config.toml
num_hidden_layers = 10
num_key_value_heads = 3
norm_place = "pre"
attn_scale = 0.0884
tie_word_embeddings = true
optimizer = "adamw"
lr_mult_qkv = 0.7
beta2 = 0.99
warmup_steps = 433
decay_fraction = 1.0
MLP neurons of a small language model. Each row is named by its layer, matrix (up: input weights) and neuron, and shows model dimensions 0-95. Each number is 200 + 20 x the weight over its row's rms, rounded and kept within 0 to 999.
A block is one neuron, or neurons of one layer that tend to fire together. Before each block is what it responds to, as a language model described it from the Wikipedia text at the highest values.

The second newline of a blank line closing a list, table or paragraph, usually before a heading like == Honours == or a new paragraph.
L3.up218,168,176,170,233,205,232,203,198,189,199,197,189,192,201,199,183,211,178,187,188,190,210,191,184,176,169,214,197,207,206,225,191,211,225,207,172,191,175,220,209,220,213,203,179,198,159,196,192,212,205,193,184,183,175,206,198,216,204,201,196,184,188,176,181,223,167,213,189,193,181,204,235,207,183,177,175,168,192,189,187,202,177,229,220,257,173,228,188,210,197,219,202,225,183,232,203
L3.up999,169,225,181,222,214,208,198,155,181,202,173,196,203,218,190,186,210,197,207,177,206,212,202,203,189,205,221,235,233,197,210,198,204,216,206,181,154,179,218,213,210,235,216,186,181,190,226,236,204,234,146,196,195,180,217,218,204,182,224,194,199,162,159,227,198,182,216,173,225,202,215,234,192,192,180,184,174,194,201,184,190,189,246,173,233,189,196,190,196,167,189,174,205,225,230,195
L3.up1016,203,162,169,228,187,234,184,174,216,193,226,221,175,169,219,182,202,189,185,204,189,197,190,206,225,208,227,146,204,221,213,195,197,200,214,168,167,207,208,160,252,194,203,221,174,147,200,211,231,231,178,186,186,144,202,171,227,215,209,188,187,196,189,172,182,222,199,214,224,155,190,241,180,182,198,213,185,200,214,191,224,197,209,224,218,199,200,188,187,195,183,189,180,207,248,199
L3.up1495,215,201,185,233,149,213,175,195,209,230,208,217,203,196,225,197,177,176,195,193,165,205,205,196,208,191,196,194,215,188,230,189,187,227,212,232,185,169,210,164,182,197,214,191,199,175,250,215,218,202,204,175,180,184,197,189,227,215,226,222,186,193,169,208,207,178,196,202,161,206,225,227,194,181,196,177,176,205,240,179,185,184,223,246,226,232,194,216,216,148,175,194,223,191,206,178

Final pieces of nouns, often abstract, usually after "the" and before "of", like reje-ction, found-ation, instr-ument, plus whole nouns such as fire, work, role.
L2.up137,193,218,192,174,214,217,216,189,184,185,219,211,176,238,211,213,167,212,220,202,219,228,207,203,198,178,179,185,198,212,225,199,198,191,243,226,199,197,178,234,218,210,192,215,203,202,179,195,224,194,201,196,191,163,210,177,235,197,181,179,218,218,199,201,225,159,210,205,170,233,173,195,206,186,167,195,228,156,223,196,236,190,229,173,192,214,212,216,238,173,235,198,230,209,186,197
L2.up412,206,186,190,225,214,211,210,198,200,215,180,197,196,200,215,232,171,179,215,193,220,227,183,209,175,182,217,204,179,193,205,195,196,194,194,226,201,213,170,195,178,218,206,205,181,201,155,193,203,189,238,184,228,193,211,172,210,196,205,218,207,201,218,187,177,199,207,238,185,211,157,190,239,182,173,185,207,177,188,216,246,219,194,211,208,193,205,197,220,195,222,180,222,195,184,169
L2.up776,223,212,199,193,159,216,171,198,194,228,181,205,181,195,222,204,192,223,229,216,163,210,227,197,176,190,191,202,175,197,221,243,191,195,198,195,192,200,202,205,203,218,203,193,224,160,170,214,205,191,244,195,227,201,207,173,223,211,199,176,186,208,194,160,191,237,208,212,196,203,204,195,202,179,197,202,225,214,219,172,204,213,189,242,190,156,216,204,145,179,193,194,231,185,220,149
L2.up908,186,159,218,200,208,216,204,196,203,210,209,177,206,205,210,208,205,202,204,217,207,213,203,157,207,190,199,181,196,190,190,199,212,205,210,171,207,237,207,193,200,199,198,205,180,208,191,234,197,190,218,188,202,170,219,217,215,189,205,198,180,177,208,161,197,216,197,218,194,239,185,224,241,181,204,150,209,185,197,189,213,202,196,198,177,204,211,214,208,198,179,195,215,206,222,192

Word-opening fragments, mostly capital T, that begin a word split into several pieces, often foreign names or places: T in Tunisian, Tonga, Tel Aviv, Ting.
L5.up170,183,220,200,214,172,197,199,184,222,196,222,194,218,222,201,198,172,188,230,161,201,208,192,208,214,184,274,182,210,195,205,248,207,197,209,228,223,196,224,210,172,209,202,180,222,189,185,221,163,208,188,190,166,176,169,200,210,191,195,237,186,204,209,226,175,175,206,223,193,217,193,194,199,218,205,186,194,187,186,201,225,186,203,205,201,203,206,208,199,195,184,214,166,170,215,209

First word of a new sentence or paragraph, mostly a preposition or connective opening an adverbial phrase, such as In, At, As, During.
L3.up285,196,203,192,206,177,180,181,185,170,197,218,229,203,194,181,195,184,206,225,215,176,213,259,181,192,213,223,197,197,198,209,203,171,230,216,178,195,179,199,218,185,221,174,172,231,187,229,194,241,192,194,208,185,199,195,209,205,205,213,176,173,148,166,195,199,188,177,214,183,198,211,222,197,178,191,193,177,201,194,207,229,206,239,194,206,172,211,198,216,171,203,190,214,148,232,179
L3.up395,201,221,204,258,212,198,200,163,208,202,184,212,219,190,191,192,195,167,175,189,206,229,237,200,224,222,212,180,218,203,244,203,205,226,189,164,200,192,182,191,180,223,204,215,179,175,252,189,186,216,199,188,184,200,213,182,214,189,205,224,167,217,176,213,199,175,203,198,196,212,180,186,206,212,201,194,196,199,191,207,207,214,158,194,201,227,239,172,183,175,224,165,171,167,211,169
L3.up724,216,235,191,220,205,201,184,230,163,177,223,232,187,191,197,192,193,198,195,180,198,207,241,182,176,186,236,171,217,213,200,214,183,203,190,170,220,199,186,189,222,195,213,168,186,195,205,246,235,197,199,190,147,217,199,187,219,190,198,214,184,190,209,176,209,188,191,196,226,212,193,198,199,188,180,177,197,190,209,190,244,193,197,175,188,189,216,217,206,196,206,205,185,135,203,169
L3.up835,223,159,193,228,194,206,172,180,202,203,240,213,152,197,183,175,212,192,195,209,145,202,230,167,187,165,195,192,192,216,239,169,192,190,234,191,198,171,227,166,190,212,190,199,194,210,227,223,201,214,199,207,195,207,213,186,244,188,223,181,187,189,173,192,206,177,180,222,230,167,207,196,179,172,193,194,202,212,222,192,198,189,212,215,212,204,223,200,166,198,191,198,193,156,202,198

Nouns naming the kind of work or event being described, usually right after "the" or "an", like film, album, show, Battle; also scattered word pieces and table cells.
L3.up354,220,216,188,195,165,236,203,163,203,194,193,202,177,215,206,211,198,195,182,194,202,203,206,200,203,183,206,189,193,237,212,226,203,199,222,237,212,192,172,200,210,217,210,231,198,155,201,199,241,195,212,202,191,184,212,157,238,176,213,200,193,211,177,209,191,200,191,180,187,180,189,172,200,182,197,196,178,207,183,242,237,219,211,191,201,203,198,204,207,170,207,175,238,238,214,174
L3.up516,187,216,214,203,171,228,210,203,230,171,176,212,209,224,206,193,197,175,238,210,208,237,179,209,211,193,194,186,196,180,214,195,203,206,214,195,210,185,195,204,212,232,190,210,176,165,233,167,213,244,190,173,201,193,222,202,217,212,198,212,196,218,174,165,189,196,201,225,212,206,207,194,215,210,199,180,178,157,208,174,208,193,235,202,230,188,218,173,168,215,201,169,181,213,244,168
L3.up542,198,234,207,194,186,214,200,189,196,183,166,236,222,215,194,220,184,179,201,191,205,184,174,204,203,215,234,190,173,215,212,190,179,210,175,255,208,239,192,178,219,223,208,209,174,187,193,149,201,233,203,173,195,168,219,194,241,202,209,220,223,194,184,198,176,215,193,231,212,208,164,159,189,191,166,214,216,197,227,180,209,222,151,212,190,193,218,213,193,188,193,207,209,222,147,150
L3.up1032,203,202,192,226,181,239,200,171,159,212,210,198,174,177,207,222,234,216,193,203,194,200,205,209,180,212,195,192,218,197,217,206,191,210,199,196,216,201,195,223,178,224,186,246,212,178,190,219,181,204,208,154,192,172,178,215,247,210,215,200,212,202,195,224,210,206,224,174,178,198,178,174,163,191,227,204,187,185,224,172,191,224,235,226,248,179,185,201,153,206,196,164,220,201,187,183

Tokens starting column headers in wiki table header rows, like Source, Pos, Party, Time, and the | pipes between them; rarely, mid-word tokens in prose.
L5.up650,182,220,232,195,190,220,177,202,199,196,177,193,210,219,181,237,214,190,247,213,221,191,192,177,167,182,212,211,202,206,189,220,169,204,210,216,182,199,192,184,206,205,204,201,208,170,194,181,229,219,188,172,138,185,180,202,254,208,216,252,198,205,182,201,206,167,202,210,200,220,179,219,207,203,184,183,170,181,206,193,192,172,167,215,207,186,208,195,193,189,234,178,221,184,228,223

The first token of a new sentence, heading, or table cell, mostly subject words like The, He, It, She, plus word-start pieces like Att, Re(cept).
L5.up1515,187,223,187,223,187,172,159,207,199,178,217,220,175,205,218,202,191,161,203,185,196,197,186,189,182,182,199,178,253,200,202,211,202,191,236,179,198,200,216,198,216,204,185,210,191,203,219,195,183,256,206,175,203,184,210,208,214,187,201,199,215,156,200,185,228,183,193,190,191,178,191,214,196,184,205,164,189,206,191,214,227,222,226,209,217,186,219,194,199,185,191,180,180,172,187,204

Number tokens and pieces of numbers that give counts or amounts (15,000 hours, 2,500, 13 assists), plus quantifiers such as many, some, other, several.
L5.up1073,158,233,236,195,175,185,138,150,203,179,219,196,171,199,230,224,189,193,203,204,196,210,209,223,204,201,229,186,219,216,242,184,186,232,230,188,180,161,219,180,210,215,201,199,174,188,216,216,208,185,176,211,193,196,190,216,227,155,203,188,164,176,182,226,232,204,194,222,187,190,240,197,215,201,226,203,194,218,192,190,210,196,200,184,198,206,218,218,179,204,167,197,179,207,219,190

The second newline of a blank line between paragraphs or after a section heading, and sometimes the new paragraph's first word (The, Her, In).
L2.up715,180,178,163,200,181,207,196,207,198,165,194,238,195,190,187,214,222,194,202,169,173,221,236,192,187,226,211,215,233,225,206,205,153,210,198,171,206,202,222,199,230,220,215,168,192,175,221,206,246,201,165,194,161,208,215,196,215,239,224,248,175,202,170,199,196,172,184,210,212,195,200,205,216,191,204,192,150,192,199,224,211,201,178,183,239,200,212,209,208,196,199,189,193,205,200,210
L2.up1143,189,203,161,229,183,196,175,167,208,193,191,212,175,178,233,184,220,203,174,200,187,218,199,211,182,199,231,179,185,225,251,183,175,231,233,195,184,191,198,186,238,205,218,171,168,187,182,230,223,215,170,178,189,188,212,248,230,189,178,190,140,156,183,206,168,200,220,200,204,175,212,224,201,174,187,198,196,176,218,157,195,173,229,204,220,199,194,206,196,191,202,225,221,176,211,205
L2.up1354,208,182,195,205,206,195,188,189,224,195,202,203,191,163,230,211,182,186,193,244,213,216,205,211,186,197,193,208,184,209,229,196,192,205,217,171,167,178,190,178,199,225,219,169,178,176,194,230,218,200,207,171,173,197,201,187,231,177,189,199,173,139,208,217,202,217,233,216,192,182,219,219,200,214,207,210,197,174,192,176,197,187,228,234,215,179,183,177,207,194,202,178,210,216,200,210
L2.up1517,179,209,176,204,198,211,182,206,241,192,248,219,172,209,193,213,183,184,198,178,194,205,227,223,174,170,188,232,179,205,231,205,189,237,239,187,173,166,211,212,234,187,193,198,181,191,203,195,231,215,194,180,179,213,191,195,197,214,225,202,148,175,176,219,225,172,198,186,221,203,210,241,221,191,215,178,153,168,176,199,212,192,193,183,217,186,208,207,191,187,190,183,211,199,204,221

A lone first-letter token of a word split into pieces, usually T or t, often right after an opening parenthesis: (T·HA), (T·ed King), T·aking.
L2.up411,202,214,220,239,178,209,195,194,203,187,177,221,201,196,195,190,167,199,179,200,235,252,192,162,190,209,220,258,217,227,201,187,184,237,167,216,186,217,193,194,211,231,208,226,172,145,209,200,206,251,206,193,201,176,243,186,214,199,223,222,159,196,215,165,190,209,192,197,201,194,166,217,187,179,192,189,204,181,225,199,203,177,178,177,246,177,222,245,190,215,186,171,217,187,181,201
L2.up644,179,200,214,229,222,173,210,171,201,194,210,204,193,199,202,217,205,151,195,216,194,201,214,184,221,210,195,208,224,217,193,205,171,199,207,158,211,212,183,191,181,213,176,190,181,212,167,212,202,201,216,189,220,176,244,208,187,179,210,207,165,212,208,201,223,219,184,168,236,199,215,206,188,191,182,212,184,203,192,196,212,195,182,224,224,177,189,216,151,196,197,201,201,161,191,175
L2.up707,195,206,229,189,219,210,182,199,266,202,237,191,201,205,199,181,197,186,223,198,205,182,217,178,179,183,223,184,201,185,228,197,186,197,209,171,194,208,208,216,190,228,214,188,225,155,210,188,209,210,218,185,167,152,210,178,238,231,190,233,186,191,209,187,182,198,202,178,229,205,207,237,209,179,217,181,178,190,187,226,183,192,211,198,235,170,216,241,196,204,179,210,213,219,206,178
L2.up1301,179,200,238,212,226,183,196,198,207,189,174,210,221,197,191,183,205,206,196,196,193,212,206,157,208,218,211,214,200,236,202,194,175,201,222,198,193,216,189,190,196,220,192,173,183,205,158,212,201,209,194,154,205,200,211,182,192,159,204,245,211,171,192,220,223,201,205,189,177,203,179,189,225,185,181,198,170,191,201,200,210,176,163,202,216,218,223,239,208,221,216,168,205,176,204,180

Opening words of wiki table cells, chiefly the "Team" column header after "|" in sports standings, plus "Title" and "Pos" headers and word-start fragments like "De" and "ren".
L2.up214,188,179,188,227,207,240,203,224,215,204,229,246,173,248,207,180,193,178,191,213,186,215,225,180,178,206,175,193,219,219,200,231,166,215,208,191,211,192,164,195,204,204,178,211,204,208,227,196,207,191,201,202,187,188,216,200,212,210,201,197,193,173,187,210,191,195,205,210,208,181,202,204,191,192,170,196,180,147,204,216,187,175,196,201,210,163,208,181,212,185,184,178,196,202,212,214
L2.up869,205,188,177,181,201,251,192,182,209,180,209,209,202,176,193,198,193,201,191,188,190,226,227,195,185,176,219,214,228,188,209,176,185,230,235,203,206,166,184,176,222,191,171,206,206,204,192,179,214,208,203,189,193,171,191,174,230,228,203,176,184,172,166,207,193,179,179,216,197,187,202,186,210,193,200,210,182,205,223,174,188,205,188,205,242,198,216,189,197,184,203,177,220,243,210,209
L2.up1160,168,189,208,214,189,187,185,226,191,198,199,203,188,204,229,193,209,176,200,226,226,205,210,198,203,209,186,197,160,224,206,180,180,250,221,169,185,202,165,177,202,190,201,190,181,164,213,236,214,206,197,200,138,190,184,203,201,215,198,215,179,174,173,195,191,205,185,179,190,198,205,191,209,206,195,204,198,181,226,176,193,202,250,188,205,210,225,217,191,179,189,171,210,193,188,195
L2.up1311,215,211,153,218,183,209,153,200,210,204,206,195,209,183,210,197,162,178,185,163,204,202,187,187,205,184,205,209,184,199,197,194,201,203,245,207,179,180,202,180,223,174,184,207,192,213,172,225,211,253,194,189,233,181,196,221,216,206,198,219,169,218,202,204,204,198,202,227,201,190,210,213,226,189,198,220,200,183,212,191,201,182,202,229,197,195,207,204,163,208,181,194,210,225,232,217

Fires on the first digit token of numbers after about, on, placed or born, as in about 5,000, on 18 August, placed 11th, and on "of" after action nouns (the study of, election of).
L3.up196,191,196,193,246,189,187,200,202,198,164,173,223,229,193,222,236,212,198,173,156,204,212,205,171,187,215,200,213,208,197,197,178,192,252,206,209,191,233,204,201,189,216,199,185,214,209,187,232,198,185,194,179,208,188,170,211,223,196,211,234,208,176,176,216,194,165,186,191,236,234,165,226,180,200,189,180,204,199,221,197,204,180,210,200,226,192,202,206,177,192,211,182,190,186,190,204
L3.up500,206,176,191,244,184,193,174,214,187,202,170,212,206,180,191,174,215,213,182,162,178,217,216,182,185,212,236,181,208,236,188,218,194,214,207,192,204,194,194,231,181,215,185,148,171,205,256,212,195,190,207,188,180,201,190,187,234,192,189,198,194,202,172,216,199,153,180,188,168,226,181,219,202,200,198,168,169,176,175,191,238,207,228,194,216,233,201,233,227,202,176,203,191,177,213,188
L3.up642,176,218,208,208,198,203,195,199,187,192,198,195,200,230,200,225,178,230,147,204,175,216,202,209,181,230,223,192,212,181,231,193,195,193,206,195,187,159,211,221,216,204,185,203,203,211,224,192,192,202,223,217,195,207,209,207,235,177,226,187,194,192,205,214,198,188,203,166,206,235,192,203,190,194,207,161,216,183,210,181,217,205,229,173,198,192,224,177,202,164,211,209,231,155,181,187
L3.up1373,217,205,176,195,201,232,209,205,205,184,210,215,222,222,200,196,185,191,233,189,213,205,228,208,197,173,211,189,238,215,232,231,192,218,208,194,194,210,199,213,203,212,166,189,214,186,228,227,236,202,188,199,208,180,191,230,227,205,222,191,178,202,180,223,210,219,184,165,199,194,213,198,178,187,222,184,224,179,204,205,186,230,222,212,226,193,215,213,220,219,186,206,229,184,187,172

Short word-piece fragments, often a lone vowel, inside personal names, especially Japanese or other foreign ones: Sho-ko, Inu-ko, Se-o-joon, La-Salle.
L5.up198,212,176,213,235,209,243,157,168,171,166,179,184,203,183,206,196,227,209,184,203,227,211,202,163,180,156,247,193,206,181,206,164,177,196,202,178,199,220,210,191,196,212,239,218,199,206,232,248,209,234,191,178,201,186,192,176,203,186,218,199,203,189,166,205,178,212,213,225,167,175,195,230,193,196,190,192,204,182,243,191,208,200,169,225,200,171,206,180,181,195,206,182,202,203,202,190

Quantifier and relational words that open a set or contrast of several items, mostly both, plus all, between, many, such, including, other.
L2.up434,159,184,212,218,187,174,172,171,226,204,194,210,202,195,203,223,217,183,209,202,145,216,174,224,185,204,218,209,210,205,219,173,175,211,195,187,176,190,183,183,188,213,187,214,200,210,209,189,204,220,186,200,175,209,214,202,217,201,223,229,197,177,183,185,181,199,200,163,195,191,184,245,215,212,213,204,208,210,200,198,187,201,173,194,224,179,221,171,194,159,217,194,202,209,206,193
L2.up999,179,168,208,214,202,195,198,200,207,185,201,178,200,235,185,243,190,201,175,201,181,201,215,202,154,184,226,216,201,236,218,218,182,215,193,202,188,202,205,209,192,220,213,178,177,234,199,216,236,220,193,215,193,191,207,174,220,214,223,192,188,166,179,186,208,229,183,210,184,200,167,224,214,178,207,176,215,213,177,187,195,206,198,191,200,204,192,188,197,201,215,198,213,147,183,180
L2.up1104,197,209,189,210,177,212,191,187,219,212,242,197,203,203,221,251,170,166,164,197,223,198,185,194,189,174,237,216,194,247,219,188,200,221,208,202,219,186,193,213,205,220,208,212,192,202,219,201,216,225,173,175,194,186,239,194,230,217,238,173,181,187,159,200,212,155,172,173,178,197,185,224,179,193,196,200,172,186,204,195,191,175,206,189,210,183,231,168,168,175,196,185,221,168,182,191
L2.up1242,220,185,172,171,187,227,198,167,197,206,170,218,153,196,213,180,189,175,236,202,194,191,187,227,174,170,200,176,200,250,197,186,204,194,203,213,180,186,213,230,189,214,196,191,193,177,187,193,208,231,240,198,167,170,211,181,229,201,222,187,214,177,189,157,200,221,198,194,193,194,170,251,165,195,172,170,199,204,186,214,217,184,178,203,193,155,184,189,176,227,157,196,193,174,185,192

Single-letter word-start tokens, mostly F or W (sometimes T), split off from the rest of a word, e.g. F-unding, w-ide, W-oman's, F-riendly.
L3.up554,179,194,193,215,187,214,196,168,205,190,225,236,180,194,235,240,155,198,161,167,186,217,209,190,228,208,211,192,207,216,196,214,183,242,168,181,177,206,198,226,201,221,168,192,198,182,219,198,208,184,181,180,175,177,220,166,222,222,219,188,206,189,201,168,183,221,174,187,222,176,209,221,230,201,176,237,205,219,208,213,208,251,199,176,226,216,218,214,199,226,179,176,220,191,204,222
L3.up633,227,193,198,194,229,189,215,178,204,205,180,226,172,203,208,212,205,188,203,184,202,190,228,191,227,188,155,207,212,194,207,195,223,193,218,177,229,243,195,213,197,192,202,178,185,204,242,202,198,228,199,183,147,195,190,195,238,189,183,242,239,222,199,190,175,211,182,222,231,188,205,220,195,159,167,208,197,215,207,230,223,207,192,206,209,194,214,214,223,196,179,213,201,168,214,195
L3.up721,185,216,193,231,208,165,192,209,177,178,179,202,198,201,218,236,189,152,231,203,224,235,212,152,191,186,215,203,160,198,205,227,170,255,222,206,213,195,199,205,234,200,194,238,183,140,217,207,210,217,201,161,174,188,251,195,206,204,196,236,209,183,163,211,214,219,170,190,215,169,206,231,182,163,199,218,169,195,228,210,225,238,190,136,200,221,224,210,189,194,208,160,175,159,221,219
L3.up798,231,182,201,198,211,215,217,198,171,225,219,248,234,175,232,229,200,194,185,190,209,208,214,173,198,228,216,208,229,215,184,179,194,197,197,154,215,186,200,220,224,190,173,204,161,142,215,192,256,216,204,183,214,203,185,208,241,238,198,207,188,180,186,216,219,215,204,170,229,145,173,207,201,209,219,192,178,183,212,216,231,197,191,211,198,171,200,214,225,181,205,194,191,194,215,202

Short vowel or syllable pieces inside words split into several tokens, mostly foreign personal and place names, e.g. K-o-vil, Jiang Shu-o, Deng X-ia-oping.
L2.up716,206,199,235,205,195,234,215,220,199,189,172,190,189,227,211,177,215,184,175,224,172,221,221,197,175,193,237,216,196,187,180,200,219,182,215,201,203,201,159,195,187,208,223,185,163,186,212,218,178,192,179,202,164,170,199,190,200,175,190,201,179,225,194,179,170,226,167,224,154,219,189,181,226,180,190,196,192,149,194,219,180,198,203,215,251,205,188,221,187,184,182,184,216,157,193,195
L2.up848,198,167,242,221,209,200,208,190,241,188,189,231,227,210,225,204,205,135,202,225,192,206,225,190,212,223,202,162,184,224,195,189,183,215,204,204,221,211,205,200,171,217,214,212,156,221,237,199,213,214,173,216,203,224,177,171,215,225,185,195,184,187,159,150,194,262,189,201,168,164,198,183,216,196,185,230,200,184,185,201,220,209,217,213,187,194,219,214,194,189,190,179,211,168,204,152
L2.up984,221,243,190,188,213,187,203,171,204,169,157,195,191,164,221,206,217,165,217,226,168,216,229,178,184,171,185,170,165,199,189,221,180,200,241,206,200,201,190,189,211,218,197,202,205,198,196,185,225,200,213,163,204,189,189,160,207,192,214,220,201,221,164,198,221,203,181,203,185,206,184,190,209,187,208,188,200,200,251,195,210,200,190,214,212,185,234,181,187,167,201,146,229,163,204,199
L2.up1018,212,169,208,199,217,222,183,207,198,192,181,215,201,181,198,166,190,197,198,224,196,198,199,200,201,179,245,205,144,203,193,219,176,189,217,184,174,206,226,200,193,227,194,189,200,199,188,193,182,175,164,177,195,194,204,190,199,185,195,240,180,200,189,244,206,222,185,202,195,179,216,160,197,183,215,157,196,175,213,203,186,199,152,222,226,200,182,229,199,187,141,168,232,159,204,198

First column-header words in wiki-style pipe tables, right after the opening pipe, such as Party, Title, Team, Year; weaker on odd word fragments in prose.
L3.up365,211,206,195,210,218,240,161,205,215,206,166,167,190,240,212,190,189,189,200,187,186,199,219,184,182,201,210,221,228,197,197,218,185,183,187,207,202,165,198,201,215,228,195,201,190,191,199,202,241,239,202,175,162,219,211,213,232,219,200,195,204,221,168,191,208,204,181,195,184,237,209,189,211,180,199,174,214,181,204,207,208,224,193,201,206,206,243,197,203,172,210,197,213,195,187,179
L3.up612,178,225,217,229,185,233,186,162,211,184,242,200,213,209,212,254,222,199,222,222,169,221,229,221,210,200,224,164,239,197,223,192,199,197,211,168,209,180,202,193,192,211,206,205,205,190,153,205,199,215,196,184,181,185,218,196,231,201,181,188,164,217,195,191,214,187,196,211,168,223,187,192,207,212,219,204,211,195,245,193,180,224,200,206,199,211,208,187,219,162,218,190,215,192,193,168
L3.up819,200,194,174,229,181,222,201,198,234,184,195,185,210,207,193,210,218,162,195,182,221,221,231,231,193,149,210,183,181,205,239,227,172,193,194,189,202,201,194,189,218,213,237,202,187,207,225,207,198,194,205,208,225,171,185,197,223,206,180,192,181,206,186,174,229,205,222,228,193,197,199,189,199,191,153,165,199,165,221,227,190,218,197,206,226,175,198,203,176,164,194,220,197,242,235,195
L3.up1404,174,195,212,205,203,214,195,194,161,203,165,200,228,184,190,180,210,182,215,180,191,233,226,188,191,191,183,219,234,223,248,189,185,222,225,168,184,182,201,187,207,213,226,196,186,168,224,187,220,216,186,180,164,202,204,208,230,227,181,179,211,205,174,210,172,205,187,214,202,196,219,205,215,190,163,207,184,174,203,168,199,196,232,213,211,183,254,218,207,174,202,182,215,220,216,192

Final token completing a noun, often a suffix like -ment, -ation, -s, or whole nouns like information, version, station, usually before of/and/in.
L5.up812,175,221,215,185,197,196,177,168,166,190,170,198,182,217,192,216,211,180,163,215,188,184,216,211,173,158,177,216,176,203,212,199,205,204,207,200,175,202,178,234,204,220,193,218,215,187,195,236,212,187,190,202,185,185,192,228,219,156,159,223,171,190,162,168,240,216,196,186,191,223,173,212,193,195,218,165,191,192,208,183,219,204,219,206,234,178,223,201,205,182,209,206,244,188,191,189

First word of a new paragraph, sentence, table cell or section heading, mostly "The" right after a line break, also This, Total, headings.
L2.up73,219,190,207,227,198,222,183,216,218,209,199,234,171,229,209,173,206,180,175,195,179,221,216,211,185,169,211,169,204,227,191,171,182,210,195,159,201,171,220,203,233,212,186,205,215,205,228,192,215,224,181,198,188,156,207,222,225,234,236,227,192,188,186,180,206,201,170,162,218,155,222,215,202,174,211,229,198,209,203,198,221,206,207,224,208,164,216,181,235,206,186,160,201,172,226,196
L2.up97,180,229,194,172,218,228,190,231,200,184,201,223,192,192,194,239,185,195,178,189,194,193,208,205,216,187,174,182,213,207,201,233,169,206,209,203,192,217,208,209,236,220,173,189,219,259,172,210,265,206,179,215,218,218,189,201,202,225,245,208,191,190,198,206,215,177,200,181,199,176,219,170,203,182,204,213,197,213,185,195,235,219,241,252,196,202,192,209,227,212,185,213,222,147,181,196
L2.up199,196,227,165,213,198,209,224,193,202,182,196,203,217,195,184,197,184,190,199,212,168,189,201,217,170,159,186,193,193,215,208,210,180,201,215,215,177,212,189,221,228,212,189,172,225,207,224,214,227,208,190,195,185,185,194,211,205,196,216,223,195,186,140,219,227,165,167,231,192,193,183,209,186,190,192,194,194,175,188,225,189,213,222,202,214,186,213,214,180,199,188,184,194,188,167,213
L2.up505,213,204,204,191,203,225,194,197,173,197,207,194,198,191,200,186,164,192,202,205,216,200,227,201,184,216,197,183,144,191,205,202,201,201,183,194,218,232,179,198,211,207,169,191,209,203,220,196,211,196,190,184,198,202,208,219,195,220,217,201,186,175,184,196,185,191,197,176,193,192,206,177,195,195,203,195,198,194,197,194,177,214,190,199,229,212,176,206,192,213,225,222,147,165,156,200